From a checkpoint of a small transformer trained on Wikipedia.
Architecture: LayerNorm before each block, rotary positions, no biases in attention or MLP, normalized queries and keys, attention and MLP in parallel.
Training: a variant of Muon for these matrices, 766M tokens, 11684 steps.
MLP neurons of a small language model. Each row is named by its layer, matrix (up: input weights) and neuron, and shows model dimensions 80-271. Each number is 500 + 40 x the weight over its row's rms, rounded and kept within 0 to 999. Numbers have three digits each.
After each neuron's rows, "fires on" lists the tokens most often at its 100 highest values on Wikipedia text that the model never trained on.

L11.up1431:531518501562530460571567525490486536500586553513521529515541465437487552470494500446555513559476507489509473477496496476502416579476521520437510558529432482425427500523538525514460509484519590505496526453451503522444460536573458577597450481540502446494461511515455523578484547524411541463470471521548577472490449578546505520451536565467475514505553482464488536540584506506516481540485571489506512516605535500508594470523456507518487496512526438551508503480476518460507503563540528516492463544459532501489475491543508474537483537504486526479433485444495482521448453553518530483
fires on: " of", "s", "'"

L11.up1520:449523442556462497478423563539510507479440489487509531463537519457515494480569507421558457477538501535557505500512510494516455506492550487545478499509491506414483517467554472513501488434573550453505414453474495500476423507536483545567460526573488491438493539513606506518515559493506576425552459504494480527543538436481509508526564533464472484475531541543516538493543533535560497496507577528571468483599466546509462484457505551529473487515485481516475597499490500476451617455513521516459558456520493513519561515535478497476477511570479503496562532511555503581461480508434473433
fires on: " in", "'", " over"

L2.up521:559518509495489437533468497465514539393519485446532503554475472489548516525511532510503508491505567526520491501507528507430466482465547563481494459496460543478469580497473503464576511519474542474586571578491531518506477437535523546492547488515505463446532533512528546479504509438460471455435448483561525571445481525519495530482568510517500477481532574490455482433495446551526528519493521504542501428486541459472502527475419452504504537427487541533541481440493514531536506437479508512486581525474486417455467444535457447515430476527531523512512497515469544506466481474523438510
fires on: " Man", " run", " man", " ever", " Run", "Man"

L11.up75:502601587541494368501573451493517490464488510548474522580474539534489527542452448501512587539517426462437570470582510444544454433503533410524467520435498501580564493532466485561540509458557525459445483480491447409487549556506508512486515466546523538523468504529504543471460504516505464471572493451500391571507510504408482511521487502430585541516471533505493531489464535540492507449560522558573497459455478485438451513476523424476498498504428469567528494452503507481479503527464529586476482441498485473499427481556543496589464453548480550537528505513500495521515584530530485518
fires on: "s", " career", " life", " and", " U", "-"

L11.up27:497469519543570468503540502509463514502507521518511451510468522448519531520508497518542427501447465510538520557554464504502501494467461513461497550486446526573514454469472535534481530418484496492479503465551433461511489495515472434534456520539467508451484520495476494442475464525562487441455486561556533443505487528554503545522566489524500478489525505550441505546440491499455447432480541513563516415505482492507509508434601429483550494466445466516533455480517472505503570511431511508462492461506557510450458481448523455517510517499562550566496467548522515490537510424512576531
fires on: " up", "-", " \"", " and", " or", " '"

L2.up540:462502474467582507439476462464526453480490564510492505508536553520518519521530472495448517442512499423453477538527566492462496555488527566532505427538450511524461468496464510588497506517532541445451567501564516490509401432466516541495456534490544460516561497544508614460474498532495479488550427456501474550485489521521508560455531559461486473473530511585499515494546553437476487489487508492518519513512492568483469509462552518512465556488495531514503459397482565480518491463491489516475475497542519508476474534483501420536483506520561527518447556528498509526582518561500466501
fires on: " Re", " elected", " Permanent", " Vice", " Regional"

L11.up1097:490524448518488499522460532529520475413561437488575589447437502516604502489473482561391461491526458549492493481527497517466544529520438499493498508505542425570550489541522497511543474441451514454495550469476545531546586541418560428571515417400479484458522516581504515534504473504527519565474559505461516467587542530412532476541504551472468451558439507541575449491468478535504579532484458448510489475551525572529558496426552494501512485461506516527511507470544523485518519513437435453487469497474458523525523479564449527508567432512523504490463506485505517449506506486463487566
fires on: " in", " of", " for", " by", " while"

L7.up1485:468521509591492494533567491541472547516491438521492462532442462434481571504492401545557462581535475526457530441541526475485510541533489532450444477574541448446517475529440505513499518490421579594518468479544482517434460553527473508489511515551485539448514467529477445506486479471428469444522535550474576489537519529579502475479484531507541406537472473457536525480516491447504479552529525488441480517474496499479533510541478538531489528460598478511540507554439592410482524534471437522543472457562480478461556536424460521546546521527507551500452520490531491490561499458506564529
fires on: "s", " by", " for", " des"

L7.up485:484531491521518458562558455612545522466523459475464489525517500487476542525483496475602506517513450494504452499486522485543551541561472434439536507560553533506515545547468476486487460488545538507537460442516528474470516586571447479562457469528434537470494433428541532424514442530538473494484446538415559468572452530490535505510477535483522461558510465566476486459519456500538444450502461474490538452436463512524500501512517531487502537540531526481552531563467517562499558419505470494541472528483523497508508480480462540534532493557481593461518509528419517545481526455504478530
fires on: " =", "==", " bus"

L11.up868:468515513457474440511518479434523585466515469443486445428475490504469525467503492456512502463413435502502570479407526525467475491467409477453511544467534434473496514470544505526498494521447530566519486429498517503486568522527519518533517604494497503499512517509542476518536487441499509451442507509528526508520500479496472499483446555483537535477418539401528463477506507548486481504533476541472515499480589539422504507501445487520554489490527561512472580435458592486472583509496462542502505503513600484474497496490535471404515487584485542487406496521490465489541506468529476446
fires on: "-", "di", " any", ",", "c"

L7.up48:558496583494465507485441454504523446460538545578528486516517446568520471552503461538467495481433390474472475564482527487547517423530491487479494457485543446499610569530510544558491442494536558453458489493500478498497549470443585449455494537565476497463443563421537522499456467517478501436497511591462462483521488476565460546456550500526536566507543579488498491446523503488484450454466442474576477584499497491435469543472521525483487499480503495555437528498467489514562504467472537487500498468477546501437561465450545554505486464539497535487508570538496494510459462490486484536
fires on: "in", "ud", "ar", "id", "us", "im"

L7.up1177:500482578518513465450497536529472584443515496502449489496502439404473479516557470554573465477507465481485503462522530508495507462490506407476559510530509476424508519572511513527489534454477445518484473523584490488535468479472491520476475555506598513463423467550509423474435563531630464499491417465539568524445528469540567462497492510548410478541529468504440520493540532521510555438465472463510439531480523470470443508536478485461516421490473543506520551535475577562512463495501560535429553510507539520462546459513526459515483435524486470500547479473492541515524546506531491483
fires on: "a", "e", "i", "ica", "na"

L7.up42:496503502481519510478571489509530473464498513484523559567515377532443499485467579474510402505495514559476453506525422458525549577470529444542440506504448503555520571491486591466517489417486491508483474517485473495534519547520467442517519518456466466526505556501517484621496443529466417449472490492503565486458538509566414497526496518490554484475474500457474498503405515505489502510572491536547504497562463410450551470539474539517516460554491421458513493513489502471537493520565484540555485516552475419500499476517518634580485535610482517490452491562595461530472499541497490531
fires on: "ac", "c", "ica", "ic", "mas", "ca"

L7.up1103:469498510534510523500526532442527490442540546479563501508507380543505500430455548506511553516498501502434486552568484516500475534489457478452470480533527372507501508466530466483545525492529511428526475519552516505505544513460519529507504562494490450509478544542540555497537535462454469505539405531512532509511471461434513523456456506543479588577539471493469509537519522451502416518498496483471503480445552456460486522483406491493487511434463509508414474509549559457492473509487501541461483503465437497529481459537469470540515487509568505537516461506469484582481416526514437525
fires on: "al", "ic", " and", "y"

L11.up1196:558518488440468530504509503504483516532507511459482566562489526579407520499526432529484604421515487496503465538461573466489535512461495542498454509511463451546471509493461468471448450524498535472535465459535592505478432487443514520521493471458467484463497463538574469496531539527503499488516573467561430474417500456548521473435538464493563543508496582554538587532475447467567448484513533447536428566547482506541546473549589459531521439473483441461525451514496580581535453530483491477497492451497476473489454523490486486436494432503445505540568543557567516453545434470561584474
fires on: " a", " more", " any", " such", " an"

L7.up263:512479559497508572470517518519597524514486493456448503565550515495459544458433548475535506509575452465486515447451475526462448523505430496508498563547495507505498527446500518552538492549492534480405521540546521532505487489464461512477562468497435460493512504543511483495458521545404493530467593522439603547561467619528519513533518537529491485457487513629531486530496537461430518479524480525513471422487502533485428424444503548493500484532418493563490461483543519565416551549511502513482484520450487516582510491577472533448559455577433446564490516458462500565455511509444492497
fires on: " for", " known", " of", "–", " figures", " work"

L7.up392:516428470502485549478603519496512500470470469454438498587526465484452477438541436482517458482512475470441467496527461561434573531496489427444456503483478538445421492419563454401501472424470509607501534510486545503539542522471534557472470543530587447513511499498472488494484480500457469516492540462538507546527546519458493529495545486534509504533499433507537500469462528480490451510514502516530473543505546540515500563466546562449486536418562457492416531416446511475540524563494560454577446512450493534485428517542538470516479526529456444480596466522478463466433495447539495462
fires on: "==", " ==", " I", "I", "O"

L7.up1215:501539522499535551453518449472492538512505434553423453507479530573469445552535460456550551466545424525468497556529424429515436509506521473450428533550437436502480507531447554487556511566548530439486529529520439477485441454493482512524461495542561457497518558569490514498561523500439487566528470504570532541505449475483553502455493540506489497462486516546441491471481559525479581528479570444493469500516474517488435473501422458484427483424548534554402526509518567514511469481456494506447542501533548457438551511486470441519494448501525502483438511524552465564527460479417531536
fires on: "e", "n", "t", "a", "y"

L2.up1447:409450495444500503473453490453493508521486470545501548507492479494456533554546505494542515420506520473533481546432519570508474543534462505492555543513475576520544500561437547426478543513490484527467456530542562515519512536501526527499452456478474504533524555501513406574546523515530469491616485526514468568495533519516532469487534524540557453508508537482491505513452510473533508437487478591440521449503479503473476518500489532466586530497493453508480497525543499520472463499469501480518522534505524502541489462512446482502465461580480465443427508524499480500431440414464514523
fires on: " %", " Wall", " Labor", " Barr", " Öst", " Dayton"

L7.up1526:474552475528549537485556560554451498500552485541568447497430511481553541529522541491473545520494412517563580481533475575490542476512495560537454576496427454485552520504462463519496514504500529500509432432477474458527496511559548505503566487468526497542475474541519521520603485535513520414469503538577485491436477561495546523535459507513485524443514511499501467533502456565518478516456535517483500518531479505504391571462527492441501498553495498533490558511507578534498510506489480476477512530572568511530573534492595493502495493474505536513525440436607483544519483482510604501
fires on: "-", "–", "ci"

L11.up878:608518442439506435479539482545495441490434536552532502509504509481446494490581561507520499544478464459575490451474425492473557498532493483491512430410546487560575503518402582510411508553505503469525436550553543579516503561498553533441456487554482494486507499539451513496490462446482535438538510504413519464464567485491551496463513440451482455552500422501505504484518451570567508476477489446458477557521513504419537483538503523532600494509508498560530546472556508533539489489524460486500496485518446546588484511507511472551562568409498615475509506475468420550468571484509522544
fires on: ",", " University", " College", " Museum", " School", " city"

L11.up1003:470463502487489420468462551451484539523509442453541546535491428575467384524500473569508556554456531480456473457588463474482444540474456449506501490511534535502509548546466420441529486474509525508458451504544495555512519478555469466560481518472416534466555507499523521514554533527565494402493435639504517513495436509449528515457488505509485527413489472495535501495440541509546496541459487459481451461490505513491479485516431455522478544528549475418552463474519451529460514441527488433492529543512450431489511570450448517535575489496453507558532465433557496476452485387462510501
fires on: " "

L7.up293:446484572526520566495458553547571453454568466538482526557434510517462545524491517502501518535413584476412535566476554456508500462447464453536495535476461510477532536480507504558501535542521535458532522483546513501488467505465504505344469551491386521512557521486443526513474515512427520504475468507494463414442482460495462496474467550500487507519451561507503456484475503533503519521522522488462512491585530456458469476426542491512486496576504482500530533482515522489465435501499482490477509469486566495519575530525449484532551497512527522592605553445541503479562476582453496562
fires on: ",", " as", " like", " by", " including"

L11.up1313:483528537482446530521441494549542555573499428445525510499490514514470509513436487485527498489489564483518516492449492482505402537550459446425474484491502500545445472476459482477472439471485544504560552510544540547485508553524505522604534498506523515433527461529419485521455510480456545444521483483515472474474526492479466452520439454478493440516552462551475577488564543609440491403479395417481541536496453412506541468534477505504531531468457497489534473514497516404477472541470514492500511527511473466496519511549531503510519482477478474466544537538457519542479494547519439538
fires on: " his", " its", " their", " for", " (", ":"

L7.up620:540448440524507454527502498546521532471448498537496472462507535494488470478504454536438458469511525447445466462493536512617528519501499467410454489507466548489515488492491494556482459527470540460511493578510466536467530516420530505578458424495492477475473461526446538435521488455452564534419506518435514520610438493459547466542467455485514492456522531500466492501453505516500546504520592469466497489433510575564464498495497481530488568575508470508452492504521529457448503458501561524496495479469479526513506523416377555510453488489430497483548368534536474515503454515480548500
fires on: " European", " World", "===", " Olympic"

L11.up799:551454536523448443538463517458553534482566493473557468502508542474514502516536530555472465524432578527566540459497505479482463509416511482479483447478491539535528550385449529491554517520526546495496473432544507519477481525553507480506518550570482570538499454474502539482526479533508492488558488529471543474558487561548477591521489459521457484496552470434556461525619489513532498514519487446502476523485533460520536494488530514537438487487541442511471489531529508489492523528514602578509516510499535489518447478534443482547512491425490501522491563481470445528451507508489475522
fires on: "s", "era", "-", " to", "r"

L2.up541:523507491504421474513411557509497489490464439477511504536482515470536553623464525457518451504511511553582502496427502497527453533474480561488454537559556608539522463523474485517506518548507526548499553481481529480476559502460499546499544588468430483482521557552502570551473503493491530446479468561514469476549496555501586588486536563507494536535559510482563534533515516488469461524504531455505413480514501587546493471477572494463504556547530415577526563541556486484543495504512514554433495403524464482516488525489471461514460454513530515502537506473520471497525518525454454530
fires on: " Hard", " Thor", " Att", " Coll", " Christopher", " Islam"

L2.up729:501567532508466547476452467516510469490515520535498492516488536490601481508535539565484527496425503512510506526490545542518473516542444516494511454464533453480506546449526532443532405551472547537509567556500455505459502507570455511531531532496550533492447526472521514449577438503504513511447564499474504555412541470449533491468517561539483514541491538526456438470528531494497511529453483530469470464460522535521525513529523471452445549525484434494536489550509521533547462426499499440542504549498500506497542511566453521449504446514494547495613490503523450543547569495485551472
fires on: " Sim", " Ma", "AR", " cell", " cells"

L11.up915:496462516545433511508577540479508464439570537486552538485451515468418481440511534558461559614488485518538491494509490468506506493567513478492500528495530522485431467529498546540514511492476533437461472507519526490492530514543530498564528440577476513571483566488469595528502463522541528540539454453497570490539486454406559487491511501520529489456516486475477538432507480568529541528482533484516460482510507571582541481497482456589471509533443519486513505471550450477428495555585506457607561579431503534571435501571560488459579546480484546482454462466508507485525484506496477513
fires on: "s", "m", "d", ":", "t", " Be"

L11.up623:480505537456535486544459468510432531511384501484469463562482532456513461518482542506561492525536421594566492436527544488584468489527478488446467563598535548547485514503458467570506547594473464529452528451525491538475504473535486435445555555532485493457510509489510485565547496502502509446446529442480564440478467441521496514603521487530493502492571484468515521515508505496510513489437513477499448577536541499524494526507428485496510467500513478500511496411515541461487517539572460477566538484573541447535520481438489497513541509449540459556498480542514539455475553519501553517
fires on: "s", "-", " Swing", "a"

L7.up154:501396445541534463535566496530502439511478524570457481488478491385552485537439492500485540505509492490566472402489541463573464452530535532489512523440536522516550499482500523558486441470468496516518428502513530513502502451420492528459551483558467516536566465557465483500575452500493443472507518497454525500482498471456537512566491515556523492489522513505522518590425514506435502500518497498494530422499555582468420564517459520488430554576542447476548504511466508504578558496512469478541596506425547519551554494526537484534476457522450526480428493436379519471503522485496476505
fires on: "s", "ru", "or"

L7.up818:441478435498483517499504552511483493508484499505496521457440485505483486540531495512543562483519477480506462449528490428495506474463539484514527517502555479445543528540507519519536463421433436517432468504477494422471513474528497493456514512522525521508477483512465487568455454498458571475447423471502485495491541439466521582556497528516493521428486475513550513492472534520532523441504491515497585499464561518585523550563522535498508480443517374455535485446609514482471511509516571548590507571495443480544471532465494485494492568528544419504498484461523544435495551473423547512
fires on: " of", "s", "c", "im", " to"

L7.up658:486476543510523516528511494421450483528515512486482533462473500474519500541477522480533536533513496523461570524529487539516516477530527531455486561657518461460500449427549490527500548549505495504532498500417478537454482508534442519536413517483581464487478518540455562542462592384502502482568500509471503462419451437541483424529502468434489463557443449467492548416500503531413502464509502443471501556467499464480507487498486518549474499527515457507517532523465558462522482456511535596498515457482516485487495578529480471494454520493559482433476445466443585552501524474594504434
fires on: ":", " of", " Bronze", " sa", " votes"

L11.up779:508489501464521567551525458471460467542524465564525539555516534464536602471538444506478507463516467495490451441441502495519483462522520530473505569486453559527577454524537532438484498538414531561500535473518535508432476486455427573539472576527454474470542476488522531391488558510517477444550521490473542545461437428550514506518536569486480398477510449458467498517428528478543505450460451461556472502485557565515424518512482579449455458519546515459505491583437505470502525527516534494477464516465488536490507563514504475529404510490519477523473483487490417520457485528543523490
fires on: " and", "s", "-", " about", " nearly"

L11.up156:490456540514515561514500438466506570556545550417534496557548444481610499398452481475507500479538551441539460440467474458416508455565483532432499557494526505462455467559471543513481475552483549545432513431495455471564526504553505533521503508408465441479408411466507555546527540527513490548607559507468462400546572491486571484459512488494511429452462543456521527468523491514540533509495583450486505517546476523472469466486493451493457534510455532458495502552500434494461564504526464460499444500486480491492502535497483533523508539442489451487477525524514493516439491460491462506
fires on: " in", " on", " under", " de", " released"

L11.up1530:531563452499511504555525467529497537489514547496532508517495484555556548585536502501512538487474509500454501432472548513477494467470511477512508504488469477542524476484414463523517545516538474476508555464538465538442451585506499552534483475493491534460439475475481531529492504474531485517477487447491470503477546470481474536522469494495545545525494541563534443456503448519499504575490540543456476533505535489547478465442419529432541498420584474449468544506451526490532531507531593465517585479491528489606540579524536514519500506445562515505504486475529479482601476499508479514
fires on: "'", " it", " they", " there"

L11.up533:535473469506562512486444530412558519520532426442522486481568477520421525528480473515471530434465522450562427552471527492513542481473513463491436536477480487558542494491534457452521550549556454581474431498485490507482475546495534483478534565462536471489493524425509454479568462551545499434463576543523517527516509504501464517454582496499521483465553498495511560480511467440475447503507430518474521525514477541592572481510572511559454511434538515501443428496507502521506491456499464518478390498481502539509485526467508435433537451533479549471529491493499509477466518514515494587
fires on: " a", " small", " large", " an", " \""

L7.up405:507546502587553502500529463445496509463492481515432458479466456479501478514564527522502425451522546548494514580508515503452477497431438434463559510445506543508440436540488509567555424433475484505524504541498467511478536490444431529497556464550506582448436479457465512577463516487459514484469424545445431494541470458469500415527527490460483554469598517550477526532492471487504451495546514497450509525502604469548465432481561473449470514504565453470469480498493527572542463535597531462438535542475501498498530506520495507482442482481541561519544509587517505502433503504475518487
fires on: " |", " Bar", " Al", "z"

L2.up405:449502496527559508531429415511489509523413475611535526497511454477499516438603438459555476480427478493522525488488529523452508582516513542511493466522518506521481450476548492477484448546431498536496454457449506475521578576517534541467562534528511502542493574481519462499565525566419506496497486544585482520480454419495542528454468518496511423494479446505557527504464536513438502449529479510448521524478483575434546536550560512522481465592517549522528478534497487455517512453511432518563458421490467468452618484477469501497537518497553549490461464529510490477499500483513471502
fires on: " Tamil", " Gali", "ti", "tha", "ati", " Ti"

L11.up1392:433463520479440529511546502565524580522540466546431475506461454492502497601559579502504545506477467532468477489462511523497420555533462503499528517530476529566487546446457560476440488537506423507391457412475478548539489550515494450531490456526493473483403464501546553510484518429524463454473431476497457459506507460552488477509471548458516528535550594434501420458511489511499535373450469553427490482505566580568530515447506546605507444453520535450476538494469529518470554516493397536476491518533515470465508427513515487461507452504450449559486451497598520477547499445563516521
fires on: "-", " -", " –"

L11.up1095:490510407444482580501576535501460533555536497511518507483485463499569476594511523510582497415557417503477560496552514414458524501527508469455480498444461485546489520539477523475529525468543538494570434543556536504453489499421571440498524467448595483475458558500461481461493517523562451449478496521446452500500448440481460516491461495482561469438482520455510579506472538502504470528506449494469498548508422485490503553507437502468520518509482479550521445494496458580439476452489526540471485493558493482472485512497469488577509532539473412520428503522544474533454511492514521505
fires on: " |", " on", ",", "\n", "On"

L2.up1425:525447546454464507502472506588522529469437543527504530426478536540474514449470478522439557478520588436513496567528484485490467522513450483557476401499513464566488495531465546566478469512515547422499490471447562499490458395514472527475450470510518452484531510493493434560539513458488512456520478499519513479504503559536474397442480524450441531527515447482493465478531520460512442525521504470537456564471505504436482452441509507569532417528478548512515436464511552520508537541549485480523434548451508504532466546481474469465475505495566441516515579445510473530504398534589412500
fires on: " Sep", " Mar", " Qualification", " Tur", " Wang", " age"

L2.up906:465493570494492534525509510503444487452440489527531476513496448508466524509525431490431436495496571466564508568583516438532510562477566482489483569582483444514562363524574522548486509499510433513560518508503543503460614521502489458490558478486566429470530501504519390542486408486408530486434455498485465497541520394523491494492487446433547532496397473425550424496520478509500475507521540495434497464556551474491540521525557560458472455549486523489532500405431544495564527465470503515485463508514542513393567517502457500475516547523494471468538473482653456490487560575511536487
fires on: " style", " design", " Sim", " version", " Version"

L11.up1525:541473519441397477483446486442560526485451558504520441459557485475483534429504437557591489455488464449509543545489533450499492494533491561418455484511489482463449464506525493490530498449527427476519513455446460572501538486447511523454543573484489483470494456465515507480521489555506487571505591485561500489502513462486531419541475442521457544429465477507501497464475493524452467432497501499483483516494559494541472492509508499502537552517496480452500505500476537472531487522445568443526471523519557505497482504478497531485466423533383524494502472508531488447504484456468485479
fires on: " for", " of", "ed", " as", " against"

L7.up1098:556562469546483545575472588492518452522482576527421571479475494458521502498499483553532513529481514504493499566502502455517474533446467473482484478536575500559520529546497495514502528586490580552459508539521546510495447550537469381533518432449503525449438511516481501526520540517532515532468440539515563533548534509532476513477484581531607434547475593551472448465514498549454468516463552438546492517432516572517398532467494507459505527532495551530501528500479471527540518498514495537549504464541490574567494454544405510495516433489475548557533499477560515547563512541413525501
fires on: " |", " =", " ==", ".", "=="

L7.up1311:478511536409520560523454536510453565536531408484525499520503520520507506492537499597434557484481484522523463502492458501476484486439454500493551598551520519546471423530477474484461528520510524550468454527572501499528390420485451426478495461530494529446496443492473473493452525456593483495503480577477502543504461438528496494557453505482480498502521480508431497423560455458494488538448466519505481495482556497511443558444464463446455469486555538517569453448551564469456477505529579496487517507536469456478459547478471466500475465513432527487499519497504531482451517504486506464
fires on: " ", " of", " until", " from", " From"

L7.up398:507529456556472554559481451529527455500516465481489472516517491474515554504459473503483510476465404485570556472503477444500588511478485473449454513426460492448533491398449560444601497443530531557525486515499517475575487521527497475548449501472431456499503526482523448475497444484499470541484505549509459522560518427507504570521592533501553453546483478496494526552473481547512490534575478560499473505529544558492496581537513533462454523460488482559543531539491501474508444577493468467510512474563488555491516540523514428586477475549512524509534504508517452481506458480540474496
fires on: "==", " =="

L7.up1208:478479537487452478546496493396451529538468519501538535527486412457528416526456485508501555503483534410467487470464515484485515488474564504515482538556549501409452528471506431474521492524483541473480535486468473522486536532535580482525488482475446496458497507532487533499504445494496481552457529432517499506537510496539537552490569524471468503488540571539463520471597471492526535509517531475586377517550447475461483473480542502442446512576485477503529515485559447473453479499454505519487499498462482456505515508501486455502501516518441547585512591545428436542493438500480513489
fires on: "us", "the", "is", "and", "or", "ch"

L11.up512:496441524452458516494521453480470504531543429542496502475508487473484523548520525463531480481500401610526543518472432466522524526490509532580508490536504498513488503566495492495478451485464550584544488442546435577496457491479518499536574538576546467519446505444407570550426525423488461516497545539483556485533538460453486490513417472500530525434446475491513521533510535510474487435497509553509532483539499510517481520454461510516505464499542427506443508497469457541441561496508459551481514489522460525518478526542503421475522511463515588561481467548491482520561443487520405516
fires on: "-", "\n", "ed", "On", " On", " on"

L7.up943:467531488516486593553532485443508576525460491471524537430508499519448492556554576420482570543540593447539577478460487494532418480575500463582473482497552502555452427540483484439549549427441610515541540477482485498540548506471555471481455471538479513484467446552446433520474472518580457520447471457490465445494468490520537437571530544430537483440470502495489534512479523527502491516480492457480453496445452518492559527498501446535497518484530474493553519440480472447424518548476490516476503497507543487456483482457442493465480557459513534487475505564573514472500448497450534501
fires on: " on", " On", "On", " of", "ed", ","

L11.up600:457513490582459502494504506523510523594498502555483492381522422496477498571501478501508583468466444499528454516535463573500493498499509555457592476461484513578529464508436556501537608506512539479418484503471507576494537481470534422523518497503460535445561547478518506542567534544457519534486517567448435541467488536511538431444385483454536571533534503479515480470429507476494632429465543511478495474477516539451529580495499547524507543549421523539517515523466585543538545385515478435531442471518507517486524513510510468510457453532489520493472441515460528551512474483478470456
fires on: " of", "-", " by"

L11.up296:529508516490474511472441500444441473470514477451486435474498450529438525374474541457601528530521506546534456506449528456430517527500498471447469485481508565503545481529448525511493510496481470502467548464531501467518426511453582510497525428543528514524500427513523528440519505546520490488533493554467456479571464458547564482544473489511544527518543588583454483465542503480479534464576565514512513485622509564484519470509528500490517479487485503474597578509522537450449499494528514474507410454462521521450509543435497488462523508577461472455488417446477502608430494542479467545
fires on: " in", "s", " on", " |", " not"

L11.up333:531512505452506501490474455552479553481509406478520496558499509474470462509479497487458526486448564489536499547477514442505509399504457419450472501541498498596437506471460526392549508485602478561527498535525552511498484498514523424545460468441483493458544499473512465421521587476484548495558465525522494508493468534496463525552520511460512473445435554505474508505489469516484460489528543534491568508502458483549510489488483452508468469425491586452538539480570456485567540510422496562466545486492473542428455444507533462507556538537536506440503565530541470499569445510536578437
fires on: " his", " own", "-", " their", " her", " original"

L7.up1500:470491431477498523499513563521511544485532513496478506512530442450507453525539530458473581474515525497530441468547531464548532442495524494420506446529471503469434562500513456498543550443510522544472555451514641540507549542502491548454578519465446480489500513462532461491588523509521542438521608519449515480447463449445538490464435511548457472523471549536521480536485434560478556450471519475471543460485485498483513509545603523558447536502475479525508521492500522509535497466577425465493534454530550545531549516510413506393530550502507439470535465481491503530613534560571510513
fires on: "-", "t", "s", "m", "r", " Motor"

L7.up1132:536489445485496445546508567484552565514565520517532504483491505398549476504503451588466504536424599541609528481534505526533480534461505569420433486552537463561550483521467443476489524440503456468463499504487531494550464463496485581452583510439496473484496411522491501521426518576457462503533549503482481524595515468507529446519447551509498512477549469425503526463506470431517477473530514518440513488489560501525458489568570498495514494514474527513534439522477531472505437479516493516563542498504453452533521520495525535468572513479484510505531506493545523452503532529466505541
fires on: " as", " =", "ed", " are", "d"

L2.up656:458446399479446502510412552509447527520505505495467500459398507517542471511504539467441517475474452470544488485518517638524456515504579491475456511570494538433478427531463455496471490542577513590486538477464441463493470499469555527495421409529532437441446530486516490539494437465510471483487450490412542614478538481452560539471474571485512498493509414486518538510421433506527430502527542436480549452519518520499500543541490445539473413577513444540527514466446526616498472447506565504428544472499453547514495531510464421482437537531533494499510535441454529466472502536467455491
fires on: " Fa", " IF", " climate", " temp", " Event", " Div"

L11.up439:532499545440533473522489505538506472478494476475529608505555446518594516447485508495488494515442519490530549472489509528441454501446498535475495494484534520489531530452512465593495474449458498422485524469487454513537559511540433529608541513521458470466420524556499476513478490448487549443502470450495534477539481501438499472466575461523545507372483541492517522528577492458553513562503521499476463518514443489492532501445519562472462553523466481462457540568473492527478506443485491567488557463525498503509503510488490504486467450453489428498497444553555498544471525498516474541
fires on: " in", " it", " to", " they"

L7.up1128:532497447490495456513541597510505526500497448469531531513501510506427531452463450551445544475478512453458440442522596449565490582551473500487465460502513490454518462441497528463550500520545517521457450478557552499468539488449584549485530495557575515524531526555500522542555480481516566508508462574440439566427513462416587565487482488520503502464428498618536563480624466482478451545477545515474535512504528558530500597590448546467518614427443490537441466450568492567502549507482503455521478544498477471527523537494485507521515483556430574479556533464529546576442523489481515503
fires on: "s", " and", " &"

L11.up1144:436418502470544470529476538464530489482509474446544432488566495478469564470530490488440553488538525486493483527559496579485426614469417540578431527466529543463539455528413474520505417515458451471433505490507537502492479471410502513455536468498483504478531479536450519571500442527510517495469493461525440432515563527511497424505542453490530472484490501594597500531536584495456481487494432538503444592529576515621587444472500509492536523515473501505458523547478491478526527532495422525462489548465552523443507542506481531515547444506469540437478530451487535543455483510516467547
fires on: " in", " served", " was", " for", " of"